From a checkpoint of a small transformer trained on Wikipedia.
Size: 14 layers, width 512, MLP 1024 GELU, vocabulary 8192.
Architecture: LayerNorm before each block, capped logits.
Training: a variant of Adam for these matrices, 400M tokens, 13124 steps.
MLP neurons of a small language model. Each row is named by its layer, matrix (up: input weights) and neuron, and shows model dimensions 368-495. Each number is 128 + 24 x the weight over its row's rms, rounded and kept within 0 to 255. Numbers have three digits each.
After each neuron's rows, "fires in" lists the words (lower case) most often at its 100 highest values on Wikipedia text that the model never trained on. A number after a token or word is its count.

L10.up359:182158152111114127115134160180121102147136155169173137127116119155126127102109138166117096107154140104131152140135087161147139146141112118127133131138144155124128096154102122149166125100118116133128082121113121127097180105116077120072124074122140136141140118129122143102152138121120117119108118141154166124153086123141144103121089138133110107139084107131123115131077128121136140126113
fires in: "to" 30, "not" 23, "t" 13, "supplement" 4

L8.up160:137140139131117144126089185100134147115151152137145119164082126120148138123119126126157134149110092052098114113120121156133196096171131125107112139152135140110095113148141162104143112111143123137105102141126159105128126108100113138151145155114114114146160099129147198127131138136105140128185087105093108125143120096146100171133126147131111146112088130122142156161091164135116124096173
fires in: "from" 14, "of" 10, "for" 9, "is" 8, "while" 7, "before" 7

L6.up141:080096116144112159118127146137068123138140135148147148121134094116103153114123100193128133124117115113132126141161137140162129069136158136131108105135133121131142145167140108141120124150139113110156109174160118110119129103146126118114173136104130116101176129158157112166100144109127077116154127177106112137150152078142128132140164135153133127116120147155197129129096091153140172123156
fires in: "and" 57, "of" 13, "as" 6

L6.up842:090120115143124171103119167161124110148137094106155186123136100109093102119183137095136154128120102121141109133091119121150126188097107106183116122118069106159102113115112162119101153142142112122161084136172130146097146124128110140142204115116089138114125166133125107163137110135138126080135150143127152139073114132101114145154172058129083140180073111154147126123133140121115131142139
fires in: "of" 24, "on" 7, "new" 7, "for" 5, "guelb" 5, "cultural" 4

L9.up100:154143100122161119113118115084114149141089160146156196142149110123139097101167128108119125143144172121123127117125090131158086111125123112121113129135122093103110138170138144099132106125151137139156123149149118153074093126103130082175127159119139103120117157097155144140099100169158148118161136159149134107127102122103124134127138123124128178116153151136135161110094071142124114132090
fires in: "as" 29, "with" 16, "in" 6, "features" 6, "he" 5, "to" 4

L9.up1018:130178099126109104092135126117098118115108148124102166155110141136121144115152139137143126150100118120128116047156100141102078117113096105141117108151149158134096125141113098120107111081101171124151173111165164111126087065138139130106146162115174151138128115102128156136142144134165103106120130162178103106144082075129107123122124096165098096129123159152128148129107061152139115162145
fires in: "be" 21, "was" 12, "win" 8, "as" 5, "were" 4, "on" 4

L9.up884:121130188104139147114102150138133100140109058155120147148140124124147178127139159127127120115116112147120125133154135105147113146128132136190123119143114099153121105107120105090109163128136147099147133120132101134150110116092143158168111096137129160171219105129158132118154128115135122137127095149151066099158149168152104173198117111138143141128114137154167141119100104155153073116100
fires in: "0" 31, "1" 20, "2" 10, "3" 9, "roosevelt" 7

L10.up370:137080169156152131156158123169123121082127143171177130154142118098098115172143150176187096115104157112174107112129102128076098103138157123078115102125156149145120156129154147120099178147144115116098175132112066118103132147171090142106090121104144118116114122119112151119126132155105095160108115124112150102112159115124109146132121123180156107124159125130126116122135167078132138170137
fires in: "a" 63, "large" 4, "brief" 4

L7.up210:174149136166157132129135125140140120100130147128094147182155130097107162104143128148103107146108124129116100138160147124146105110088126102146051164112158110154152112111172134100125124147109157155101172106071133114120115107142116110138153146055129165105175138098126115121092139151134161145143143170152109094137164117100077169150111136115183151171128138174108153143107088064130145116133
fires in: "is" 33, "a" 14, "was" 7, "an" 5, "english" 4, "american" 4

L8.up220:182167106120129126144116117133102143159093090163171094140154155115106170106136142147124121131090150128131103114154162169123141138143103165051098115150150134166132190121100085118093132121139108106133131118168144128108138061121139119106130126134139122109117155146114145119163134167127134185144136138154155141120128109121151120124142140128137090166056157156132142118105110135148127109155
fires in: "on" 35, "of" 31

L7.up368:143120146122163170126133141131077141133149164168140109159133136124138145146164142191137120124134126104109161124131157178102136153111150104164131098159139126106112127179126189142128118148121166135152121164118128115114145107121105107115126096077134085136140122109161136152122147144106119117096166125093088140138117083127124132107127123125087105121095121126089126126071083167146127111120
fires in: "to" 84, "t" 6

L7.up284:174147139101144119115093141137171146172111152108110121149131120158105125130159152132141120137122090090136122132179133149136143124120144087106088150164136142136125125136129147144110207109136125155161134113138108114114110114187123107127167146117123127113179111084124132147152113097143110132138128128081161113099164102105086173110145117188156137153138142162141136115098096111125118135139
fires in: "in" 20, "at" 18, "on" 7, "for" 6, "of" 5

L4.up962:089149142151141138156121127124121122147132115144115149152124135106111142166064132159133126139136163144139123123140110145098087134106121111083124144145108106120103121146125146115142142100123144114125166113108119161096145126161072149134114098121142115141110127117119169123134144128143130130116133115126122132117110160159122170113127141092115110121088129137167152118120105123140132172161
fires in: "0" 47, "season" 8, "women" 6, "finnish" 5

L6.up1000:113124141132138132158121149132146129105095143097120106159130141135144126161080156163112130131150137084125103127123102159165137152099085123153127119132137155160141107111097121137116121117142169154123113130124107153128147151124114145097135106113118085168146116113126123134124125145150112075103150109130144129118124158096095160150097084121164078137116135088101116177167115132154140110120
fires in: "t" 16, "not" 15, "would" 15, "could" 14, "to" 13, "can" 4

L4.up371:126146144149148137156121118122127140108107153124087145121159147119159117177132100161155137150134132138148140133118132138147054147149122146141122131189156126164150146146126135139109130101130147118076126141125108136141099117115095122134110094121130158137150129113140147158130132125131141174157135159107122089155150138112149153138103125142140110150147139122125114135136090138091109115133
fires in: "0" 22, "ned" 10, "liga" 8, "1" 8, "league" 6, "spl" 5

L5.up394:135114127128143133169157145138179090085100126121105152132142130131149116158104151122128138099095156120135172182138114131103153125120130092139092111115137126142139154181164113146147124118168131087154156151120143116067121161137128136136111120131108105144112100129102112157124138126156097125141128092114074120102121172140125121106148119166125085119093145100172170123099076135132146113131
fires in: "she" 23, "they" 21, "he" 18, "i" 8, "two" 4

L6.up506:150097135136151113152127137132145146161103117112126125122118104106102137071115150156130110106081112156089142145111148148112106102167133107164123119152113136160124119118145121119119176169171140105147117125123156112154163095112101098171191122153133131108105103152138116124132185169109094138183108102095139147153165160123080149134109096169157090135121129148137159137083109106125096121162
fires in: "was" 35, "s" 9, "is" 7, "rokkor" 7

L6.up264:121104108141150195154100151147122171153101148121093130108122152145110095119165165121123097117127157135129105124083129127147094124124148133106096106134096128134090103162177137135131126120136137166173168134143119144150098092143085114123133085080094141127119174065173133147138176129131114149168127129099168136088145122138179186122133115128134117113123123155145121101116114135094122181140
fires in: "on" 24, "he" 13, "major" 11, "a" 10

L9.up1002:177205142093089140135125096196131135129116171206113155159117124129061120137158130132111167122117136136108121146084117167123117144148116131096108076179137186123122129127157125116121151124132147117120121115125120138122152159184147103113123095100136139109129168128133103145092116178079142147131137147102120117097151149101125157149100084116159108127130112092171137155120125115120124101144
fires in: "of" 24, "to" 9, "from" 7, "by" 5, "a" 5, "the" 5

L6.up78:172169141099121136110137166129143137148109167141158120176125132155133146131195135121133105151126125120152137131113085122134161096156134156078125107108131117158083161160122128130130148137155128144089095122146156181131123131163138109164115177132161137121117144144154152155163162137100141137152169119136110100129118158166166108149154129131111149171135125112129125127103086088146108155135
fires in: "to" 32, "than" 12, "as" 11, "for" 6

L5.up840:107183110123123117155114144155116153142143058119111071155124164118116106113150174116073117112088163134140087121154151115113135107145129127159121112128097116078129135183119161120148090154120108118130144141172124107113140079108096123138108160103113116129104130108067136108132177099114130154168116097124127138090130114153128165132126114137097120147111158155129128101118076098149111143142
fires in: "this" 16, "she" 10, "he" 10, "a" 9, "it" 8

L9.up96:102109147135151150104086132129089126128096126149101121120125127125085095161094131093184166116098122124096157139135130136110094165160137143096147126164146137172144115109102159070154117058122137139106125153153112115154140139119118151137136065131117143145125144106197144125114117156131099123140144108172139147138123168096148128111133114131166130091126110151090079137107094134106131137121
fires in: "of" 15, "in" 15, "from" 11, "do" 7, "did" 4, "relegated" 4

L6.up675:126121114151162101122115154150112164077117120094144124140152078142082145113156178115125127104127149150081064105154115128106138133115150149110094124107120132142131153145154136146141107168156146121153127152128076125155132122101095124132135128110181117171099112097108119135142140112133123165150116148153157112096181141153130174130126143171091150162131132147090152099112126151099145174111
fires in: "following" 21, "this" 13, "other" 9, "several" 6, "later" 6, "a" 6

L9.up334:120128113112107113094100144128160120150112130161088182130110140167156194140096117118118167097097119132146190118101110119107118117113077150140107118125087118102123102142128116113088102129110103146102102113122124118124082094126136126117140120096157106085160128139157168167145166128131162088166106133161078114159143111140144129186140077155123119134106142148119129153098087141097095180087
fires in: "of" 69, "on" 20, "in" 6

L5.up67:090133112115115147124154108144120114129120103092152142113163084133179129125149121165111140094099149166111115106140112170124147109152135098177145113089116090121078117154124156167120118090154132101145162158149099082139119108138079140128148128124091142086106135190103058166092138125169083126174135110148088093142109122158149135141097134146143070125087139144134105123097087146120155100105
fires in: "then" 11, "he" 11, "she" 10, "it" 9, "also" 9

L4.up38:107173190156120165139108159134125118132111161144147100137173150137104141137151166119124137125180141127150120135108151167134098119175098117106141103144102146145122135163092151119100168160183144166127121121131144123143114107141114152106110149142141116125132120120155145151146108131130130143121114150141088109105075121162100152149095101168122156124097112064154181115109099151136116091097
fires in: "of" 22, "to" 13, "as" 13, "like" 6, "reflecting" 5

L9.up672:110168182143154125154126123124089102130116091162138146107165131133099137111123142098108152112074155125112134137136117178084148096130100138121088139162136123122113131120195096138101159120139162116164130120174145156101142133112119135131149132133152094156125097097125126139116169111136088119103179127149115133108119100127162136147107105157142115120121157118123113125118159139138177133116
fires in: "an" 97

L5.up670:120114136118153111114155117139118114157123131129134083138132111131172109135112127176154128124114144096131149161107122154126153163092088148183158123141119115116114123171087141154151141131143175146108120130140121144104158096110065130097129065101141112137114149142107120182129161122147121101119170082144092163146146102111133144128062112155084096189105125116101072169107106142119162145109
fires in: "not" 24, "t" 21, "can" 13, "to" 9, "will" 8, "could" 7

L9.up460:156174101117127116138144128109127153135116093123131134149133123142089100113136148142166131094107170111139156111146114178134117118123093113116157113133132135118156071165162137093125148161090083144152133134146167169118127156142126100160107157088111092144115135144138131159120170122094131149140156123114164094118116137120110144108151111114099135149128112141095159122113140128075098148161
fires in: "an" 42, "present" 10, "in" 4

L8.up85:109126119162160108100133112140119146094140087108120143134138127109125106083134110144151144140133089108112122135147121170112108125137089105101097118121144125138140159162180152166133110113114147139091166081143152152088131153147103135142105094164123119103129154090140097101130139117122120178149134172138170143140156102153145157108128110129104157109157116160144088138093155100121120146151
fires in: "an" 57, "18" 8, "there" 7, "in" 4

L6.up509:120123125128088164092118160144087146127146165108075108125136126165166104135125108132063133131165120139098127108135169145107145125105122145136141113147066150149147146140152100173128150131131142136143131161139122138085161116147078123141106126068144104162142129115139145123106140154114131101163125114146102163144092118134114152154076117182100118162093131163138107173091101170170121103133
fires in: "to" 50, "i" 5, "orca" 5

L6.up85:151137156124125154132079054115137128121149153126141110132109103148122117101160115135111130176105150108132123094135191121157153136150138098135104129135100185138121121156130140167124138075133129185143124132147124118113120111142103096126119105113115112157121138120154102114135130149145097113126153148127139137137092114157112133108142085133118124143105147127140152111113139152179116145155
fires in: "of" 37, "shafilea" 7, "in" 6, "the" 4

L7.up861:134163153135128137118161199146113145124110147163130150139146181139158153147137121119150129138103081136105118095148115111132138128117115171132100110156121083095140136164129118115085116172158120138184140128193184123144130131101079139143153154119107046111140135126132114150141143157088121172146141131119125095107084107116127150149173092105111139103057107106129144189150155137144150157125
fires in: "as" 31, "was" 14, "appointed" 8, "served" 8

L6.up761:104123118142110116164130167129156162115123138112133123131169090139139144139162164116136161110125146173127058126109121142108143149136116152106125114131148097113149124121185153088155109165111125123102172104136121139083119130140084108127135107089100095128125179155167105146097193179177104110125179116121137154089145138133144115130105090127111176150100106125120108169145118145121089119111
fires in: "for" 18, "at" 12, "between" 8, "to" 8, "and" 7

L5.up836:121115140125118127169124168133094131153103123118168168172154093134120114143109156179197164116113114101135101138142129070115150103149120140098127141112174124095168081155158162142129124109133090134140110159069086087121131097138097118133091095093082119186143150122128119126125128132081131123136158119110153106133154132140117158139151145103087170153084123133119098157139111106157173163131
fires in: "of" 79, "in" 6

L7.up306:165108113108178137151124097138084115154139128148135130113098187114085151109114126095120137080135127099161095139159147131069140137154128142139143092175094163132140127190114153143145112146140129106126080156130125156177156134097113097147112107064117086117108129145115132161100155146140105154126134141134083147111145143168095121094121147129140102160108129145127153128100117121134116116120
fires in: "which" 33, "that" 32, "who" 16, "newly" 4

L5.up746:145132127156086104100105148133113122136130124111121087154091124144110134118152123159097137123138082094133136092124123153091120127186120160097112098122157136139123144130093185087166103151166163130113126135120152178144142144147121102117160153137170112141147150144112115115147123133105117093113136152146097089130128138145138129144111100097164143148105129145086161160090136125168108127142
fires in: "of" 30, "to" 19, "griss" 4

L6.up580:091145159097144156086129108135075117126148103108117138117101132114126086114136135173157147063138160115129104115127116166147123109130136128107162097149134122099134075154141141158148097100168141115115145124167098138136119115125080112135117093068148119153105144133130168167103144143138145126136085108149106097148181109153126138134115130145090116110138101148099125081086117138125157106112
fires in: "from" 39, "of" 24, "by" 8

L6.up162:117153141152111133125128124151056143123140139135132121110131069124122129119156148180145115102204115065093142128145159154090145145154120149102122085122147129139129094175148126139139133154165111104120205156160117141106136123122152099101170131120122114102141117157137136134135149142126084127196128118141102117097176134104114120126141103134162134118119128155128134142101133133145172090118
fires in: "of" 62, "and" 12, "in" 7, "among" 5

L5.up224:096111102121121134138098145130120172131089151107186075127148122135092143177107138129108183095080127140099065153165139168095104120152144155107094122120127093132125129090127127130138115095086077145130166137144138142126156135128119116143112124111111113127131132166118156173139162196096134133129132143114139120142135130189137126120148108141098136123077125129112114143102094126155159175075
fires in: "of" 35, "than" 14, "over" 12

L7.up432:158125127111139163114145126129117092152134091151105160117117114108080094079149147107140140130123100147124152120172114115133145139089092154098145080160133127162115141143113113082103183137163145130108156140153133137129130129172166130110146116133146093139135119143117140117106160130062135185120150174135115081132131142135137194168140119125129153143092111100140100109095096108107186088146
fires in: "of" 28, "member" 10, "on" 9, "in" 8, "at" 7, "by" 5

L4.up851:132154146086104142156137119140146146136102143106110112097157159149134176144178120146122154118099143120090119144148121169124107137160174131106144142135087128158099125132073108143150132125090117068100117157149119136141115128156139104132144122151125106134131082141100125170141145139141131121134165118152164133128141107144129160128106092123132140139085117119121106095111167121127086113100
fires in: "of" 39, "than" 12, "and" 9

L5.up163:168177110131129125109102113109101136130070120135147147090128077101164100155146120142160144111112128103188106118182140195133130110128112103121126116098102158151113124141112169102131105115146117121078118151117177115137112082159121087093188144128106121123167114149122130154102137123092131135168122139169133113122146132100050104138074125110105111126087157120107126104132094136162149105125
fires in: "for" 19, "of" 10, "mi" 10, "sq" 9, "while" 5, "into" 5

L9.up484:135169120132174176140098144109128150142121101110153168096166133132104120132109156132115137093117135117144110090135107168142103113140135141155069106125169127152082124153105139101089147084135158141166153120169124141118136120146077140147077104084140148114153124147139172167140131161131099130133153110140130081102150119113092135127083118132129151126110108109116133113109115120111117134148
fires in: "of" 27, "for" 12, "with" 6, "on" 6, "about" 5, "over" 5

L6.up485:106090105094118136139121120122171107163153103139169111145160099175130123116144117081166171160115117133067156110119126150143143154106098073136103073115125135108056127103133082101114125166146171137155113124136133131138158125129089095135185141155084100135143110087155146148133134122097124159114120134120129157116096143085161124121099101156127124176117135162114099140142128113102163094112
fires in: "on" 27, "in" 16, "for" 7, "to" 7

L10.up546:194161113101175125112115126114145126111127102126174140127130107168082128170138147118145100123102166112097125104130130171147103148102108113150119065166107144162096153129124181122123151118161125117149144107134135146135114131124108102130124145118156139110118135168136149153112138137154107173175102096156096138110136150082165131105170090125108146166069117143127123152097146093113111105121
fires in: "in" 46, "his" 16, "s" 9, "the" 9, "their" 5

L7.up428:128137128116113137145115106139119135106108123136067103166144069121140115136144121163150152135138104135158127069158143146135160113172146114128155146153085161139077134147156137118078109149152133068125089160099142110124161130151123121144137129135142131128140121085133112133184126117160162146160153108144124111112118088110104167111108103100080126140106141151137173136122118121140138149126
fires in: "not" 39, "of" 8, "t" 6

L8.up584:160144152137154142108140138135148151120130151088118128066130147148102141135126155102115135098119157158175154078141128155125155154125117122104170069173146144149125127168116189102175124129122141102103159096162124164144185148135118084152099109088143126107116139183124153153121141100136150171139127155091138143101171120090131142135122143133170131125113139124142132122143109128124055112126
fires in: "was" 28, "and" 12, "is" 10, "written" 5, "as" 4

L10.up291:112117120125100127101086101131119128109126169129155073139145122116113098135142103131125083145144134094116102099125102105140111114132141093113107144137110143098090109158120122100103127120135139102176127138130141135114106123106145104125161105103130113160145134094116143121146122096128112124165103159153111120116128116116128119152122110118141152110095164144131129090130076147133120110130
fires in: "of" 36, "on" 15, "for" 11, "under" 5, "in" 4, "a" 4

L5.up776:150167113111123117069129115140124115128123131161104137099138158116116092136172139155071172130109108093133164137107118135133117111097153123111140130155156133128128116140097099112129126097150150146108165155139126093144095097130144101148142122072131114126133149117152118174116161160104096129127158163160140089109170117137126145115142093170159141134093095159101119099122156166110144085117
fires in: "in" 20, "as" 13, "of" 13, "an" 5, "first" 4

L7.up625:131112173114129128157132140105105127125075127153182163131146148134115094122119108145153132095123123118114116122126133133115124133178105158131097099119108060120143093171107151100116107155121097125119099092145150116150155137116137142153142132116101112173124097074129131148126114161074103130151113112163144172108092116144143170141148174129130198125106104094098125201149151176159143168110
fires in: "to" 40, "of" 8, "before" 6, "studied" 5, "where" 4

L8.up283:118133114100139110123151144105120194121145191153138146103105125126108177112149121105149167134093142106118145087105167132150158116163101165117118160133108156155141153120106122186154137094118101135102119139127161116142104120118087144159116149109138137139131120115129137180155161131149127145166130117137092139144130117105153132101143118149149129146102115161121142101099120122147119071125
fires in: "for" 33, "to" 20, "m" 5

L9.up975:142152147136164148159141127107129098138127089085118103115153124125097131147143125149103127121122149105130147160129130170146169123118104115111107108141130090129105157099136108110101157130171152097140141109157131162097175118111087112103165151179158096122122103137100112165124146116142107141139109084101116142095153127127205170133102091176120118144138114143113129161130114099111108163155
fires in: "an" 95

L9.up64:104085127119104149124137109135072108146098073088123109156134083100165126120153143123121122127090170123133114115139133158088138127162117094091138097132155131134117092100109106115100114156141117125158153143215097163121115111144137106129157139109100081131160143128153114169120163177127150105116158154080114145113109146117088137130132119101159176140153109111130136147136117147130137121103
fires in: "and" 40, "by" 6, "to" 6, "in" 5

L6.up586:164125144118155142147143101115091109139138128166139157146093129131108147140118109159093121134079173075154129100150122157147141145153085097096115166153109152148098143174085143129145116176106156135158109160128122156172188106085097090102121158132134143097156110129124145122117134118134092118125131124114120126180112103141172136088149129124122110168119164094133142118083096118096107178142
fires in: "to" 28, "t" 17, "i" 13, "it" 4

L6.up758:165101131138161124136159137101113135143107076094096094135151114104146135127122119126119128106155169160143144124149145148099128111121115162109131140133142173121150099113136164121142167129165141108147091140125076139106201141139127102142099136123145112147113128132172132119117134128168111146143087168137108064117141140109080095136126106124154123146136165123129134138090129117102088143156
fires in: "that" 46, "was" 8, "been" 5

L9.up250:120109127119157147139143114080095124138136205191158109145103140143089088165106146129129189136128123097079096131099135154131115097132105148139125152180137112096088168144104110158104123094161158121091130123142129138167150090128134103150132116077135128149148108117148149131106124132154106147095188107130140148152122121143126122121164136152100115125071140088112169135106113088108128113143
fires in: "to" 37, "t" 8, "want" 6, "have" 5, "on" 4

L10.up956:095162136123151129161123153127120127096073139130104116128164111126147085125124159106157105107140133139123103168103149124109120103124115100117107156145143124130122122134160120123122114117113151129121150102112165160136129105085119098101168136156172101163140185164165139115128132164164130144112134117135123130113149165129166181072124099164118129131109122169143106134125136104138095151152
fires in: "an" 40, "first" 14, "one" 12

L7.up30:173121157152160119140140128125163112136134131116132148121178123168156119116142139117155147159088113038131116097122101145089181110111137121154115114159146136068125093127140135126120140084133129113132139110140088109118088127162102149147114134118169105161144149117128150126116139101093145145135149127117096127133156177125076143159134129163105133139118115118165149112119127118122100135146
fires in: "a" 28, "an" 20, "american" 6, "is" 5

L7.up304:165100109110117130100107137157130144172139165137159120121167126138117088130123081106171124132095141129117144157145132124165147133129102115136112128108124091138137110148117122138084101094149179143115146146163069118116138127180115083083099179083173136188127161100105126120067148112134093138141141127117124138128127148157116159149131114164148136183119145113117166094074152120159117120126
fires in: "of" 30, "in" 11, "to" 11, "on" 8, "years" 7, "that" 7

L7.up118:143116128099122101097138170147076138133147101145129183128112123104078133162133077146145146156116146081166087128117104166125158111117152177114128156116148100158126115094158147108126135135123166160111146136148125131154089075135154112122148145164133150122167167133138134134130114087133155116159107155149123081145108130113089104129109141180125113146102166177133100110151097126088125154127
fires in: "of" 29, "and" 24, "in" 15, "mi" 12, "for" 5

L8.up1008:113130149124111134157173113110093092109137130111137131115119125100130141135116172111162165089147112155130131122101120141149109131115166169127142123124115101116123157128094108104146150114177135122116089134156129119123157081104085157164097105149125107152138112133129130160132156111168115140113101127123121121119127127087149156100074142163107144118121078150128140131150124133121125131134
fires in: "was" 39, "been" 5, "is" 5, "received" 4

L9.up681:109145170109169137093111107164116135090144136150125113135109093169125172093117108125103126128155081147111144105160134151131123130138113110105123153164156118098159117063152155100142129091150154158116114144143123130120135144097097135109150120141087112170162135098116070118071154136109118151121114123131117137097147213141148148130133095151132082138119153114128136163114119182149166148150
fires in: "an" 89

L5.up522:098144114134153134135138122108143131146142135143116161162142093096141125125173147120083110171164101095164135123151099118166125167145139110124134152103090139115090154140171142180104165116175104099050104138130106159145128127136129138148152095121078171142142117102117121133149129106116117127153110096117128108107156103150090152141077141128141194156116146149176187131118127147168149090127
fires in: "of" 24, "to" 13, "it" 8, "with" 6, "for" 6

L7.up40:099091110132156142120135136175117107139164148138160140099133163107126134159125173106111130102181134112092102124137141129165143088143147144107135091158124100141108175116144113123109141103110145120132118110147108131116157092146090094179109144157134134135115131125164135138160170129123129144151105146126118103130144138154136135147146140134116159157113107132134153120099098133104109070135
fires in: "at" 55, "in" 5

L6.up473:149126143097141187139146136175121136140144138123144092155094108150066132119160132134099107139131116141115115120100125160077176150140147106116089117164129111106124148157106160169147141156098174138163111167128155135129149095168119094179135107080120056143140105135120161160119161155107137133146136100109114159123152091145115165148101118136114109159079118116100115120103128125122119093134
fires in: "to" 46, "season" 7, "south" 4

L10.up5:176117101151105110125132145120116131150090146115093117101150143168120121142156124137129154112146103109163123138162158090089176126143141099163103090120075159129094150159093131138132157138111070101133108099134107179087137102140173109183114140129124103127124122114144139107139145140183108175166157132092121109113121077152164160113122106069146146159138144143161079122129080098139092129118
fires in: "of" 39, "to" 5, "what" 4, "as" 4

L5.up797:105146150177122068139119166108110138099095149130151148133118138123103133149150113144133117086147123135103126129104112156115123102149152146105110114126175126164078145133140161155091122181156126147145088140176090113171102135157143133096228138145094100124117126119168166123124135093125157097166109128161128113124135138119136148154141144187149084102152126147118112112150155162105146083106
fires in: "was" 33, "is" 10, "became" 9, "are" 8, "were" 7, "and" 5

L8.up953:125166122131117102130138086131168172175170149125147137114122169145147134148159101130109108104153148169138106114130119116129123137206133106157163123155170108128116125152141080114141110146095141158152115099151105170106154140125111088138131136091128129111128130137173126158118134150153182138143086122113089127094160149132123107162149143133110128141105151146126135126106095115140160127095
fires in: "to" 17, "and" 9, "than" 8, "is" 8, "at" 8, "was" 6

L7.up791:111174151097145154135115150150133143108125137150077164146144137130134120110126110157150107127123170107133127124115139140158147099148111146150161136148118135139125120145122131151138130167126143123159088160126120128162164132113121115120126127095139141144115151114078119122144124139121103157118147101122131172160119060118131127145147078173125107181119151139100173126104091180171118151110
fires in: "to" 76, "would" 8, "t" 5

L4.up720:099170136156101202138114193123087121078120111118156127134115148113146154136114108175124163141097142146145138114075115153122136136141162115125127124094117120124147116131147121124140141101125120137113131134147110107138122133131107119094141106118133093103154120160119125173113128147167151056120200114117101134123127105149121105191099113137154110127083154138143116130161095142139107122138
fires in: "of" 53, "and" 25, "linfield" 5

L10.up989:135136154089125135143111171159122114148066159125122145128112123129121101169142178123156186093146135176125146122152092152106126168143124126077102142124126127140111102160086127111125110118100137132110129120146120172180130109139118150140136084159088140097121135158155142136131160131129138145158084165095087151101156136077132160140143090174157136126106151113110170145137106128125154121118
fires in: "in" 23, "at" 12, "to" 12, "than" 6, "of" 6

L5.up787:102140178103101064113095124109112122154111163102137125127124113119115143142124167145141134115115099144103118110131120184165127127163130089156134112124124097158112169149135113116129119139188145115134117105119114143145134089132122106120129090151152059135107119124120095141132151131111109154109099140123157088136130103129135129118114139135117143134149130131192144113140138134129133108134
fires in: "was" 29, "became" 8, "lost" 5, "took" 4, "is" 4

L10.up182:093171170131135146088104126117102146097057143096135152118159132141124100139102156107156088067132133060152104107122109106107079136133106114088072055154135115114081126122102128083119100108133141156166131090131141137096118127152102104137164148134111129131142145129129159106145149139138092140125158133188093160125139106105126153126112142157117103132119084137137183104128109126136134105160
fires in: "over" 23, "on" 11, "them" 6, "out" 5, "through" 5

L6.up607:156134159117071123107103102108123143132128138146166122142095078161143121159129112122135102106092113099085124126143165140119131137119147129120088128119111156197175149126095131132106104101151138166131137132140123113134092101139139156101139129046156133097150139133104133107124164162124125222140124115168152094136124173108131142151145087122101083147115131130155110156157125124125120156169
fires in: "s" 33, "of" 16, "their" 8, "have" 7, "had" 5, "whose" 5

L5.up416:131124136122158162140140120152137159104070173148120157112097130126110112153127159104135176127154136125136141093100124139147110079122147132120097117159142097126169145127121131130112100101094134108128135124158122151109123106101080120105118113085119125097119143126133152149155110149140143112126120134115114089127130127111112141118150133156106108076104123123139094120154124172109104106124
fires in: "was" 15, "is" 14, "released" 8, "has" 8, "party" 8

L8.up972:141107145156170125091097112159141158152161135141149133093154173119140103129127146125110119112147153110137093111164124161147153154124134098164146098150144153102145118117144140179122138134136125145119087119206120157142136114139103138144110152090159122146116129115167108180130144110146162127150117157137112118122162151164110130166124140119086113158117145163135171124117110151125083134115
fires in: "was" 23, "had" 17, "were" 11

L10.up945:121125181110161164138102120130129143137159115134156147113142091099083163140147167145171145147143162094094147091109137142105100117168138148082108120150140100110117120135146116107126177159172161152118148109126101118117121142156085132082146099129169118118168132109123137113129098126107146138137131145166159110110132128138087137139108106162111095093136126109116144168131152114139137133164
fires in: "an" 83

L10.up587:093139137099127172121115164075094126114136181113094152152128128096114156072124114160139146129131138121098160205124108141150111147134152120105112123161141100207137115144165136147107121125135100140095094125134098111151188122086147158133160106091115131117147105069122156082089126143118145130134157141125144145123153152148104159141096127121116140108120131117132145144114114111117115105142
fires in: "was" 25, "is" 19, "as" 4, "being" 4

L6.up898:088105147130138150103117139148077151154143134125119123130066157073154146121145109122096148108085172148112124121162120124129115076141120142109157158096093152155130111110124151113122138185174100117082135118120127153087096193135123101147174143097117133105112169143149121157118126138105091147180114136135149107138134102120117142136101116156173145158133143132115126118118145165114131137145
fires in: "which" 50, "that" 36